config = dict(
    head_dim=64,
    norm_place='pre',
    tie_embeddings=True,
    init='uniform',
    batch_tokens=16384,
    seq_len=1024,
)
MLP neurons of a small language model. Each row is named by its layer, matrix (up: input weights) and neuron, and shows model dimensions 32-159. Each number is 500 + 25 x the weight over its row's rms, rounded and kept within 0 to 999. Numbers have three digits each.
After each neuron's rows, "fires after" lists the tokens most often just before its 100 highest values on Wikipedia text that the model never trained on.

L7.up11:513502522524512466483488495510499495455495526523519462521465506487507516482474520490518514513473524511556500504494566525497477467490484466497478523519488498530487504507499496516567503506458531448558527493567501464503491500464488506525536478488506494481519486485500520486504499582547478443492486487534513467471526493479528546492532452472520462504492507472475485499480481491486488448493
fires after: "al", "b", "l", "el", " B", " b"

L5.up479:462521473471499537538531531501513502523505527497513438493513513538465524465502487467509465492514482502508478487472506500471500480479518506483495507433498466491508529521532528486513481484509503449487512523512540507489472481527493486466501547465558484489544487486528490512488524484504503536485504485516530507544473494553483510521502489481505531513461488484498497556484453477562485510533
fires after: "==", " ", " re", "-", "===="

L5.up303:510520553486477492460519466487527509517488504493514491486462538492469485473496513491512508518504495490493503562501494445508439506499505531544509522478505458458493426468475530511491482523508527513490484488508456507503481545524503487544482492487543515483479504517515515474498512495508519468526484505488486552518458461502495477492479528500468500532514470484492488519483469517495539461495
fires after: "s", " p", "lan", " P", " S", "ri"

L7.up593:505528502434507501457486494499460458522532554495498477521505541544512504498414468527538506511513525500534514514538495522481483517477477483451474476476455556492509493523510517514536492520498507522499526497510475518526501518530492460505487465509506489487504527537525515521490501430529462486503491502516540498452465526469472496524518478469498527505504458462543513501450510485509446533505
fires after: " G", " C", " c", " T", "red", " |"

L8.up895:537528532517461479534523481531534494497502493502506499493531532477507526451502533514481479522514495506475503476493511514532513480502531442498445520493498531493477503460531491488533499480481543507524496530539461494534477522481532510487463526498502512461518477531429479477521511486483519477514474511512512448474497491521470480494520483527443483528524509465485489529536530491473511542510
fires after: " Ra", " Le", "e", " De", "le", " "

L5.up292:508492513493442487506515479518526481501515484503525499490505556469508498472502477521496490500475458472479505497489494540498546515528515511543522504521509496475507534502453490496481540513481550487554518477500509472511480462502501460502498464530487531543489521534496521520492452471546465526532503440475482526512531513527506546499505536493487511502501479546478522454524512500538518527542
fires after: "st", "t", "ot", "re", "it", " first"

L5.up366:540492463491504473451487529476511536497472482486459495472530476506476502489542546478500520469532470457491495511466500497468484492509480500479523487530458490505479483492494495488490504508468536502489495508515500492539485501538534510532511472525544479514544491512494504522477499513513463521517474490510485526566473468506512512534528515524480532454477466516506488517497570471509514478498
fires after: "or", " U", " c", " f", "li", " ma"

L8.up1027:494485480497555506511510470527494484556479521502499474480522477522522542507499555501502513531476509504528493468500503474469518517511482557530503481467542521510497481513484516492478490532413502483533495540505459543484508487508495520487482497508475532472482509518530495477479492509527524489461504499491511504494462469501498462505501527490484482466514511501466471485503473520506492503511
fires after: "s", "en", "is"

L7.up57:500521472503490483482522511545509500512464479509493534562486509483480500459501558497484461484455460454465485521524470494486470508486472513516517523453536489495490479473517527520517512545484501526518530538523506571471469479525439511498529522500517469440445486480500501508524533497494446494500490530525507484492476490511539496482525459484519520496486553531498439514509504475521530483484
fires after: " ", "li", " p", "al"

L8.up952:517547524513519512493499527486487509516513522522521514498477507453551513502412513510498497493512497507475448475531502491530519493509556499476475488461476472505513509540473548467489484508552519487513509491479472475535477443539509517471499508489473510532527502440516466470507524522478512505492523515476497511532506533497473549511533510517456513469511494476491517481491478520505506531502
fires after: "ur", "er", " de", "or", "ist"

L6.up119:466484478476472499494543499548507493536522518537515475461532450521510499516488520494498474474531573487476531510466506476554495519469435509468523513468503528490494506506519477549518494488483498487552505494467483493537536508512459480463502483534510498491501490492506445482474499491504486516471508503532505484519490491452537481482511471526503505474507497480529498464525478514494494506475
fires after: " E", " I", "e", " It", " we", " he"

L5.up831:492531454479535470456511538505517476511513510473521458513467469460464460465453549471511486487470478473454499522439500508499461483534490493517505509496475493539524531518497481501502480508517494485543515514446481507504459484501485559517496539506519508511542515519540558496499495501483486477519484486553478497503467495493503514475499481503513490505508482535549491491481535509488510535482
fires after: "\n", " Char", " pro", " of", " ch"

L2.up1145:496519489503485508508469487517511525503504519483477500477522470519532464547495510466485480466489516523523526509544534481534498449518500483444537476528481479463474475472472513521477521502473509547495513508429488519472508493568512479508498490453554501467452502514458476486495494520522510505463495528520479534484519486508458551489499522509511499510503475495492535486519492515523521517489
fires after: " ", " and", "K", " the"

L6.up209:530446484535502504470568520484486475480463472553523485497571508492476443482472514475484492471529486461545508569482479520485483507508501477506497480467505513516508504525502510500478508494469518504531471507514499478472508494529531484506511514462546476493478472497497511508546526516511473494474497462521493499484513475500514520516518548557492525521513533555480498479501511518521500448497
fires after: " ", "s", " un", " dis", "cu"

L5.up866:530543496442490478531466472506496584488518507471479506523535457501492470468524527497479510503478490507509510506457508461560526434461533490507548502523492503542498515494506490445494500522505550487524521476509508499463501490508474492488524487459502502511500488527478519496511531494471476509516485514514532536465490503484524477460522508511513512465490507499484529475509485513460502494516
fires after: " His", " the", " an", "s", " The", " his"

L8.up946:477475514471539541469448529506525502504507504516513554483535453447503481524498471466506495491475481502524511519485515496503505507499530502501561488484509500507486557459449521495487534476473521540503437480529524538511495469497490501479472514495483471488515561511542518497495548481500486480473516506489514454506510459559510483467536529511507502487495505449505548508501520516500482492487
fires after: " |", " V"

L7.up1058:522514527519511481513495457484497531499480522523506515510509508478496531504443500507499527541546521508492498501525517506518523479541521505484441536483518501499499509513445508468491472529525489491484495483477456500495454481498531468474470431531492549500493493500491472480441502462486491524565492469501490496508507504508502487518461558490480529514516446487472512507509511451505528488513
fires after: "\n", ".", "ur"

L7.up691:465468471460534474497495529492527481496519478496487560475521480474495473524507506483512517484502506539502519524487494470537501500497500511436514513491480508519478502462469519494483507504481501506540451532514509476522497485515475502491469495481460459518524517529543486502513462530487509453505475522489513443507508480480540485499509512532487509495462485510531493502502541482525519567492
fires after: " |", " V", "ot", " ", "es"

L5.up554:494503480500510506472450538525504511447485535488510520496510497500513531480442469506481515533452535492519485437529541494476491500481483518533486519544535441516476550500464519485507491554511492503514437515503538505497469538502479504493493503498511469493499477519495458510490479484475542450482516477473474503494470490477504522530477520490496486557469516530461485494546570488505511517492
fires after: "or", "ar", "ur", " Bur", "s", "al"

L5.up676:464536513467499513521514554525518515478501482478502487536469488509543505536493535461534456478535494478486504521516525530476506464488504499495459509487507513514532494506487526498483467474453559503506522504542468541518496500512464513534506543487486470471514507510516482499457491492552431481498483515501450477496494505511560511519437479504492509525476474497527479513512521492443489444471
fires after: " F", " B", " C", " St", " b"

L6.up1039:528512494473531533476486515496539553531498503524474534527498522482518494476498523508453543525474534485517510478559469466529475499521448467531500546519488500535500516491539488490512500513479523458467527485471497506535497476480518511451519492533486487451484464498526454535512482502457472520496509515478518491500466467480506496501553521482519480511505513522538514519550516501471471478533
fires after: "ar", " Ra", "ra", "a", "ri"

L8.up1029:501487506501484475474508505532471457462556457505499496495499442471513493508511468484498533444508478491528528512508505490477528509519510550524416494490534496464500478492500532485508502511496493542475492502478514479507508458495555509501486508482473536503518480539484508496453486464489446553502519527494556474465534514498488514499495452495490518516508540476486512488494477480504513513481
fires after: ".", "al", "p", "o"

L6.up277:508539472465455478516500518483507492488486561496532489495477511472552482461553466474506538458550500490507486476481508536490491497500464521530453527531587470498500460543486483516499512542511495519484524546482492539508517492510541445503500508492470519505517491514500483505508495498457480512496482489464538475498498492513496507464549494511492502474489533511456475475480522501519498483519
fires after: ".", "w", " Sp", "p"

L2.up228:542448487494541469531495529514486488504505487473527540473493486481520468529490477479508485491460494531536464516494497522491506482506480521505467491502488520528502459502502543486533485513538501503525488512498553461488495533505519500496483460492540519494469462517507513500519452512499495463520544515545527485511483496475566481502505479472482485489471482497448479497498513519484490440523
fires after: " is", " of", "\n", ",", " in"

L5.up696:472511547502447490505540500488478512492522488518501486485504499491496445518473485485495498452472519520516534525517500497524484497487415488503473497474492435494555509495467572484509496533530523537499524502506474555532450505489470510511479484460536476489523561483525477481525520506511473473513497472504463561505496500502463486462504524522526512488488490473541494485477516483484524500491
fires after: " di", " we", " comp", "e", " ", " Go"

L5.up1076:444536508469490456482510476483530521503524489484491471460538502450512518467482488510518491458502496532526502481502511561505488460494485505484528526503480548492487485500472508544507528508498492497475506543482494503510515516455487476535507514478508540479480474506502469472467501519500546486476447514499486540533494496465427527495504502515500512487495513527498541496517490517472527481462
fires after: "\n"

L8.up560:512543478534504487488485509488543524530520488463488505508518479516503483523517522486465502453469504489489484488505513494521485497548503490520531519502521494461533473528530507542509503444525484483478496515525487506479497467490531525435548491501415509463529482527475478436507489511494491486536502525523511488464494498481519467485511504491521523417527485507544504516521463475465517488499
fires after: " |", ")", "c", "tro", " Re", "s"

L6.up566:470509493516505516513478469455482519531520532470467486461521505481489508505454495479523511519561507509525482491495481476458508482508479531466455489511483499491503466491474490513511512493533532558528533465515437502538524494501452534473479475476427514445539546488454493467526446476487531527460509504507540494483509530493497531428514498526514509530498469520531495536530519529516516462521
fires after: "ke", "ed", " on", "–", "f", "che"

L7.up1127:476491502521474528553501527520498469490504510514479433499459520497477500472519502466537505539504492483498508516548511448491496462564502507530480520489481453514501503539519490508525509460498515511518471490498492532480452483536485521534494504502491521478505522487487516494466499514507510471517485507485506533507489484532513475534492464474479517513503494534518518463495479514537504512505
fires after: "s", " con", "p", " p", "c", "P"

L2.up481:471471552482540519442525533522517517452510517484494492494508479502523502495520494494584530500482541537493501510528540517480497493482498468486526499505477505515476554495503503499511513532492538542518494472490467536516517489476489533468498490493440495499535507543492465487475484523485498465461499503447533489503556520510493467519518493496481479494489503467492493468496509504505532514501
fires after: " |", " D"

L8.up201:501497484498496472500536489503537496496524506491541517514476510473501494475526480460464500492500471464517480504499526472498531489521566514476495476526507515503472532535502517507508470493500465525503539495509493513541501491513459488505525472463514489520517502494475482475512539522505490516502448506560503509504537528468490473456497497494563486481513504519470550487516518482524516449526
fires after: "p", " in", "it", "u", " per", "re"

L7.up705:553521515452472526529537479507498474455471494506520470496503487545519462531503523485489498494496457492487475504496525507497512524533526476482435484492494461529489456501476510487499553507527503473507485523513541513480458449487492534487484497504475519510491509502500481456502428533492482515512543516505492516565558496506464511487524533529499531507477505509506524508496508515512540553515
fires after: " |", " ", " Party", " D", " Ar", "id"

L8.up1130:522499475512489463515504482516510480500507463493556422519478517500500463467482497464561502457456509476544510517507516493506490495526506534489504524482515509514512526530531485474528493459513489442492528502494469537484514533480511493504497486477461531471498479496513514487480533502483520528559492512525490471498484525466493480527489501474502480507497511519467515475480507527516513440556
fires after: ",", "."

L2.up844:558483483459526532481543545537485525485512507445504458496510476515485484493471493470521459475534490478502511497492516493485489501530536476515502527452509504478501515519503517535487496524512557481506539511447489487501484520472507462504495479516490526488465458548528457505475511496498491504505510454479523523532511501538484474452477492454500460536528467477505540488509479471488550474481
fires after: " ", "lan", " \"", "M"

L2.up785:471498515510526486481524510533473477472510471488507492496547502505573474521484480503530498482463488510481446486516492527511507499526515473538495531511514499506494527516498501509496504487509508490504537495521468534539487530559497521483529539489501550481546521486479471460531487492481455468497420511501506496448506514481536485504559502478487498438521520532478468481456477500512512497491
fires after: " |", "\n"

L8.up307:511454479458511498508498515513491487498484541483490514467517461470482506502451504496491521482481495492498485477491504495389476511489506510507506531517467497503495536508465477487508506560532496516454498525483512469552531448447485542491537529549506520494482494534478465478522473473527462531470497474471499515512501515490529498543496494547521520529482500511486527512501539505441495496483
fires after: "or", "ar", "ea", "i", "pi", "\n"

L6.up201:518523445494518452473468529551470498523517527502505464478510529506504464554506481500540460523507500471513521511496511488514534502453554473538490485489478470477494469493477521510526493492522458520464517468503501498483504532461507488538506570506506494496525465478502489493495482481491472528549487507493479548467457480474543544490494490530512491534512521512460471489493470458489494454509
fires after: " |", ":", "o"

L5.up1000:513489520497543502481467496478518506490506477498526489466482512492558485487482518484465529477471487522428504481484541488495518445468510515458500506542498511503495465503520506509572535552537536527509455480482533514515451486517512528506533549522493486467524517481528511463518501467475453478501458512523500524505502523468508503504475491486486511483518462478543504484507496490500526502484
fires after: "\n"

L7.up76:514461445510536471482472473513478491533507485480517476484496506471472480466550499467528465478444459524514503503480493549493482499459397462549490526488479542502517518502509520504503489520484484473490485488483530518496514518534508530511502503510497507502480519502522476533504487476466489555514498506573510511506488525505563498464505564494498497575497486504477508483529512496491527512492
fires after: " ", ","

L9.up140:518501474515505488448457505519513484532506520506535440519498531512497524506498462442565528519505509464510484540492500489472498464522481522515522544505503483474487498534488489487506523508471508497528460487509465516513506485484484466513527516520514559510465499480485525511456498526549501546528469497455450471489505536512508468556484510516481480526482484545458495482461492478528475475522
fires after: ".", " p", " ", "98"

L2.up317:513524489525528509486496540542457447510503486459505435505494494523459489501540500505536509517501556481510478522496519550551513478503449521495512493490526514495476502513552496483523472545507510526509503522472486461498504493480511493483504510486505469493554516467490538469564496508475475520512488522530449482508466526534556446477473519499450507463506469519503484513498504468506509529450
fires after: "s", " ", " w", " sp", " C"

L6.up393:506466506479490497488504463487535480531528505462489515461519529478504479510483490513511512531525537509487500498504483502517489509534491448476525507484503511529493489493407536478496505497514513514433519524499474511495510526517479463507507488523506535462476475523477513493462500542509483463507497507532471501505472497519460553496481533507519502492521478519508521524520560485474540491495
fires after: "\n"

L6.up169:473504485463492485479501474540485504473503517504528483485496496476516533521539473496480477550477506486485527459541472510503471485485552515496431524475520494491495497469510484479521505562455531478486527499491483490488502482504545425505510538490521517483528464540491533489529491458476506494475526489510466481521454509516523490526481510546502529514442492481529527516515462481531514529519
fires after: "t", "l", "ho", "n", " is", " w"

L5.up23:469454509540485510524509522465519538512487510467478489513544494513520461499503550437512505496510497539476487517508492453504491530465500535493492527514534526480488474516505524506512495473498468487463503523478465523463479520485510528469510467526518491465479496526483458525515514476492442488474483529552513528504535507446479495538540490505495488459503497548502506491565497470505510489536
fires after: "s", "ed", "vi", "n"

L8.up189:481528504520516505515484483517502495507501442495444536488508430504533484501502528508546478483539488483512525516530507470465509473480466529481510558487482513532481509453461485512531528539538479514490494508527536488546516509510495460482484565522468455505461509475497491528451491476522503472514488493547505542499546529503496500525516494474476507490497505478510490445524513474481440521529
fires after: "il", " V", "li", "|", " G", " "

L2.up397:519479526483500457442524472539482475477500501464536507493508504502488480494485486505501497495480522520518483512478517517473478479506538480471539483524505529506500541504488483466485479499487513504515491508502535537499546478492479501489507569558480537455526529469485515510468487499504445534529495513524493539473503499528546504473486506488468509489512486530518522552459489487454515490510
fires after: "\n", " D", " H", " "

L5.up350:516505445473542506513454541511471520482524497434520525501497497516496490484544486467518504446555517464468523469506502538479464480508480495515505496481527540492475490510486508500520478537476501500497486514497510556508523471481428515530503548504518528456502521494475499455487493498508498498485533472458496480542469549496469505531454505461506503526546507502485493468488512538463509519504
fires after: "B", " B", " b", "M", " K"

L5.up773:481503500519503520519512440494514530518498513493496522508496508459491526500506483468519501519552471485520467492496473521498457505510506555514458492527472493486528510509540517451488503520499505520459493493505533532527465532476496496529495461504502453480514497480464496543514498497506497545488460508469511474520517483529546520512507470517538507511523486535530537504498504471500537470502
fires after: "ed", "mp", "ve", "ke", " out", " take"

L5.up605:502504482520495435508550503525473495503458521448486534479466462499548505500492484516513537453461480497467455479497509488500558500503450516497517483523483538548501517470488499440503495508506494503510509519485487504536517488480511515476496510497437550491478476498499496494504486494533462511469465477473508466471475511525517500503508482499491499524493511541508523504515557456506489502523
fires after: "c", "com", "fin", "im", "amp"

L5.up729:490520505452515477459525503472481528490509547504509508500526484476484513510516496499481509500477528463502476484504495504440464491518474509519453471464470502496509497515540551489535499510507492512540482483496451499489483504479445489509484540548514525455522456526523477517516554517492472531470464519495514455477505538501446546512484489494458498530536470493516554482493522483463517532529
fires after: " C", " T", " P", " Con", "L"

L8.up289:493481470514512484517491473478525499548523554473525551504472469474529531518514487518510504459495477484494476494539469454503508437516537496523551497500505458453471539492512486539466496507486523540468498520497468489478505503530506508532483490519504542486491562498491493468482527461524498543517488523518486519497512489514487508456523502469511517460520523461482487453463527487480512492505
fires after: "u", "c", " be", "ip", " in", " su"

L2.up697:517532455519531499465463535564479492555539492537491536472499496527524505504482482513525513478496533446492546512476529501490549487498485508506477488526498474487515508481472489508502512512513472486538484526476540492501461507478492494502497529486478508494521453510505461466527502495503491490492525526512548494514498453525454536493524542509535467521491488542503476521525492480520497482497
fires after: "u", "i", "o", "ja", "s", "vi"

L8.up868:493522496546514463494495497530472489537487519549540511526482473533472489475531530523517479490490472522512531439530517507515498523504502454505489473518510471511470492499478512485553489470477476466532536536511514521521499472425520467535502458481521485485529463513492492490467472490577510492540506467549474486526540495515471523530546523471479542507502530502502530484490493484511510474482
fires after: "lo", "l", " b", "la", " bo", "li"

L5.up284:522519473480482506488480527487503495483463515496490508498532492508468453499491516499451493496488482523486514473511452527444483453479515512490506528494456503503531494532504496512506522475521517522516485472490488508487473477511515521485539493540496550507500468503480477467471464492503477508509482459524430540549492487489489509495509523492476529514498475515553517490465496556498533501503
fires after: "\n", " pro", " in", " of"

L7.up708:543475543508494469509490508466527594512505505509526486483513480508488538517469502523536485516484493563480515489528502486498480494487502444492516518545517477514476478473443460532468471512516487497497500504529458458515499469520506449471482500481510527517496501495436456479497479454479520502513493505522422487509536478489499472516467498520521545502518482490521524494523495486473500513491
fires after: ",", "\n"

L7.up65:512542536525510485497528499476504488533482538497539501449504514461503483473468482531510493508509481518512520468504490538465515494500507465503507511529515491478538491526440492508493510493520471518527555503502530480514513478534472456490513465530516538505532484507497477502500524512505536506515468492500478485452504503493494521485452562496508515536479504526512529541514556489500525493446
fires after: "\n"

L5.up809:519468500458507517473483537446530496498521524484515502480480497508503493512493494508571514504529504494519472534515518517535497496466553486483520453489516495499501498516497501496479501509509527512535516536502506538529479547508508485484490487541457447471471491526492446538505518485528543453500547478453528464464537535504489509488488514510499477489495492493503523458546497473532513477484
fires after: " |", "ed"

L2.up949:475495486525488507495521508497476454469495473507491476478494501508505490528491519523446519499480514512453442475497498451510557497514522524481493489499508513517519521489479489495535501498483502449501512439480545511530494514514466478530505537527491502492515486503531492484487523515517500470536500474504459459504515503490475506503517520495466492486536489491515509541488509506494528520456
fires after: " ", "\n", " 19", " 18", "n"

L7.up561:465530507495460485464474534548457497467569490540506479510480512522507504479520501510538472542527497468463518475536514502516506503435491492505503516497468484500521468484466513479544502493524462495531523483483499472535505515480524477492534521474487513512503468500545505494502497477494466527469476482498507511490484523471503501507557495530437528476537476503512489491501501506505455474496
fires after: " |", "A"

L6.up105:495494473512514516488550501470482491511491449506517508519524495497507492495524515507509516480482538485547542506499497452590472500466516501458525492474471507507500559493531503507500497522510488490530495471502505504508530465498492456480506536526507485505460534482527466486536505511483503508510498494549458496455484527481495473447516516514521530517519501471512564531546509511488484486503
fires after: " ", " h", " Th", " It", " we", " po"

L9.up875:517509537500454480515514462505497482526476543512523478480457538491486465497467492457471497546511469473469497474508513458510505497492537453500504511494526503519495527483481497524553505465453502464502465463533545501519474504531494547472541507506532537485524450523515478478491518508529486570471501479563467523467521486488480471476568509507508519479499489511510495507543494463514493533489
fires after: "e", " ", " E", " Con", "s", " con"

L2.up1003:481494491508481458530515542440528463509526501484427442519465477496489489504535496511491525531466545525557516499443501525520504492476490493506498502487508497480508522551534514465525505507467538437454513495490499564462481464563460511509520462479545477494500511482552499476451509513487510494488488504496506509519498521481516496503508539466477512502517514493490464498483450527477505499500
fires after: " ", " in", "-", "y", "f"

L2.up879:527481477520488484484502489487539504522492444507499432519481495491486507441498519469505461485494506532531470474504526459506525517457497477541505530487522463543532512498482504494507500484513483535472555494516468521475491501494502469558546501517510523493506447487502518481449512480498513510469487521461483510481435536514488508524512502467485545513486509467522508513538483531494500496500
fires after: ",", ":", "."

L8.up148:503521491521451490507508501505505535440488500519514523514490491527524447511498487470493496498484485456450477536489486519528501480448515524495473532534470509502449508497453486490505531492516487509508492482517484479507486484523463502484468506507507445508534497533531473500472508509507507479535486473524519489472526546490531486544501534478481476504470481518520518473549510504512514528498
fires after: " |", "|", "id", " ", "n", "P"

L5.up767:532494474457461417488533526467537485487519480484548492490501487540505533513496505521546526496451499511553508509482526490529541516508543483548494518502498507517498482511478547482483510507506505459550486485488474510474479495498488456514494519500490509532486533510474480548515488517494494468522443464520474511497487510514558506516498523536486472485507518511485506490547505470533491510513
fires after: ".", "st", " St", "t", "w", " Re"

L7.up66:457508478536519515510516509475494470501445480484508455498498459474519538499504498488527487506515506552522487509487478516559499467505514464500546516443538520468487469498450515523528523483511467490491492472480517530551559518447521490497511530478495499505493474502437496473499468521490524498495483452526505524513512460513472504473480599498481495498530537474514511496491474540483513503479
fires after: "\n", ".", "H"

L6.up356:479477504525532450496511507501486493467571483490523467486497486524488490516499492505506527501531516520526496488492490472459515521507484541485516535540504504477517466530493521471517515468468461518502514461512472456507503461471458501485520495491504541509517463535491543556500503437528496497537516500485473554495500524428516509495503501469480501489548457550496524512505510490507543499471
fires after: "g", "en", "–20", "fin", "n"

L7.up790:473474454492529500541528517504495537505510498481512527487479496494506497495515503460472472538540501523494479540524515462493508504507496550480487518501497507519493447560535500490477510540444519461485525489477461519532509468463541542485483501523501517481548481499505500515465479492524524476498502532490529500531503495459467537512531501504464466478533452506481542478524477496548533484506
fires after: "s", "in", "en", "un", "pen", "n"

L5.up165:516497526480521524503469473474504490512476478506488477533514475501493506514504510457476445501526518476467519468465495504458491488515526492498505561521487517528476497557526487490554509484506511476508503490523473496528498465494534509528549510469528481470474482508475494521525477491545503479528506510558521471498478509536493574542529484527490536520493509489492467447500558474521519483480
fires after: " ", " (", " pa", " Gu", " Ar", " Char"

L5.up755:546495491525529479509506507533510497518529508517517491492497499505505508524509478484545503523523510441485478535537508510508545529464513421492490491497485488481505516478490509490500497497465481528506573506477509527550505478471488469566498514530504483518510533475493463493481467506469498513510519479478548525484495489535457483458491537503507484500511502492491482472490486529487537477461
fires after: " st", " De", " pro", " Do", " Me", " No"

L7.up6:516488477501503512492522493463506481432512506495524495506532555502504460502493494511505531541532487498496463487519513508477452549468528484483430452498488508489489492534484489497513507499487512474500494502527557533511499541495436525491487503500470517504478507503425467504466508511532500511467499468464536475533497489507496482515529467526500540455498497546530513524535485522522504446475
fires after: "ed", "d", "ter", "da", "est", "–"

L5.up642:492474524468519507520517529457486542546487524495513481535459492464517468462514519508514488530509522513495487509516530498511487498473501465467446516518517484521506504522491472465503483485475468483511507498529477516500490551481502524482490476516521494485548467478456469535519496518472557422509535475494543475484512483506484521524496550532489524444487491471484462491464469488519510486467
fires after: "s", "ed", ":", " such"

L8.up1035:490520498513505498520529477504555469507517525494514534486471426490555514518478533479524504429460513500488500508507507502507527481511518506456508502485488500496485490466435519487507476511486507498479518499518507498498484469481531502541502457522448521472478542532473498494481521498527526495509539521550476493503507514501507467515494448530471482540493502492472537498475451500484431499533
fires after: "il", "di", "c", "im", "ha"

L2.up827:541475522531486497473546498494500481513474516499509504502530478486457508501510437486463519527499504493495495516514531484550483519514503478502510511482460493488517594522506538510483486597474523479514530547482539513472477461521487450499471517505477500492494524482508533527492514498536487507460518505522471528524514488508477500428459535487497492491513519468533532503470496499518501467484
fires after: " ", " \""

L8.up705:501529496474487521461473463530508532527472515526481499510462504506491427478521436460529496511493508545444490494500511510521485482497471489505510482533497477519516475487496501510517494515468537516483537540495482507476509450548490489486520497452513481498517523521505503495485506480510521478526520488528478523567526461488485552496484562501474534482499478505504511517520519525457507542479
fires after: " La", " la", "la", "o", " bo"

L8.up911:499458460488547466512546459538456484488488503478495434497549492493491461470489502461543528510518502447475490536506462480482482505519472534519504548494531538503515496524487491436499533506500528528503494515519495529520513509501522471550460537493488484483492462504507501516468502496515503440470497529503488497507499527517454455491494561504518507559513508501484501494506493509529532552480
fires after: " ", "-", "s", " (", " un", ","

L7.up549:506492473516471463483515525530479489499484502510514494542502532488508452472502481483533485484487518460525487513491503503557516471518482534505452496486519525534485525468539518499502479507505544507526463539483493561459498476473470502541474522494503457516513497454478487457544527501531499516510532474479508461492466522499533511474507498540493534488519498496530498507522507470496560488515
fires after: " ", "s", "al", "ad", " Al"

L7.up145:511504494472529534507500458515461526497508504485471514472477509496490459499525526522527466526466505486498507490557525484465520484470485467503548515488538526522534526477511465473504451504493484499525550480500484487499548495472493504561523490471519484495531491507484507454544500481481517488521498479488507477530493518520492467505564519528489542460529491506481467493515505498480510462500
fires after: " the", " an", " The", ","

L5.up148:493476473510489516541519488502536526485522497470479475518482487474512503551486537494440490546512488522496543504503498478490507530472463463532487513489527519508500486491531475503512494523477558505517479482526472499482465478443513485500489458478547487499503513468507484502480496519574450486518519536516489520452523479495472546533528507522511517459496504493485509483510497512508527557525
fires after: "en", " San", " Si", " Ni", " Bra", "n"

L9.up626:441473514493501466470503453487506527461466488469480513512497495508474459489483500465481455505508504470494487510491517469518481473523535502483456491524531508437494511496472516488556521534540507489504494514481532502504515484516547529477537486500515534475503487531519505494459483490498499516510482522522518546533554456514503535489517507529476554536478501482514517515505485528509521562495
fires after: " ", " La", " M"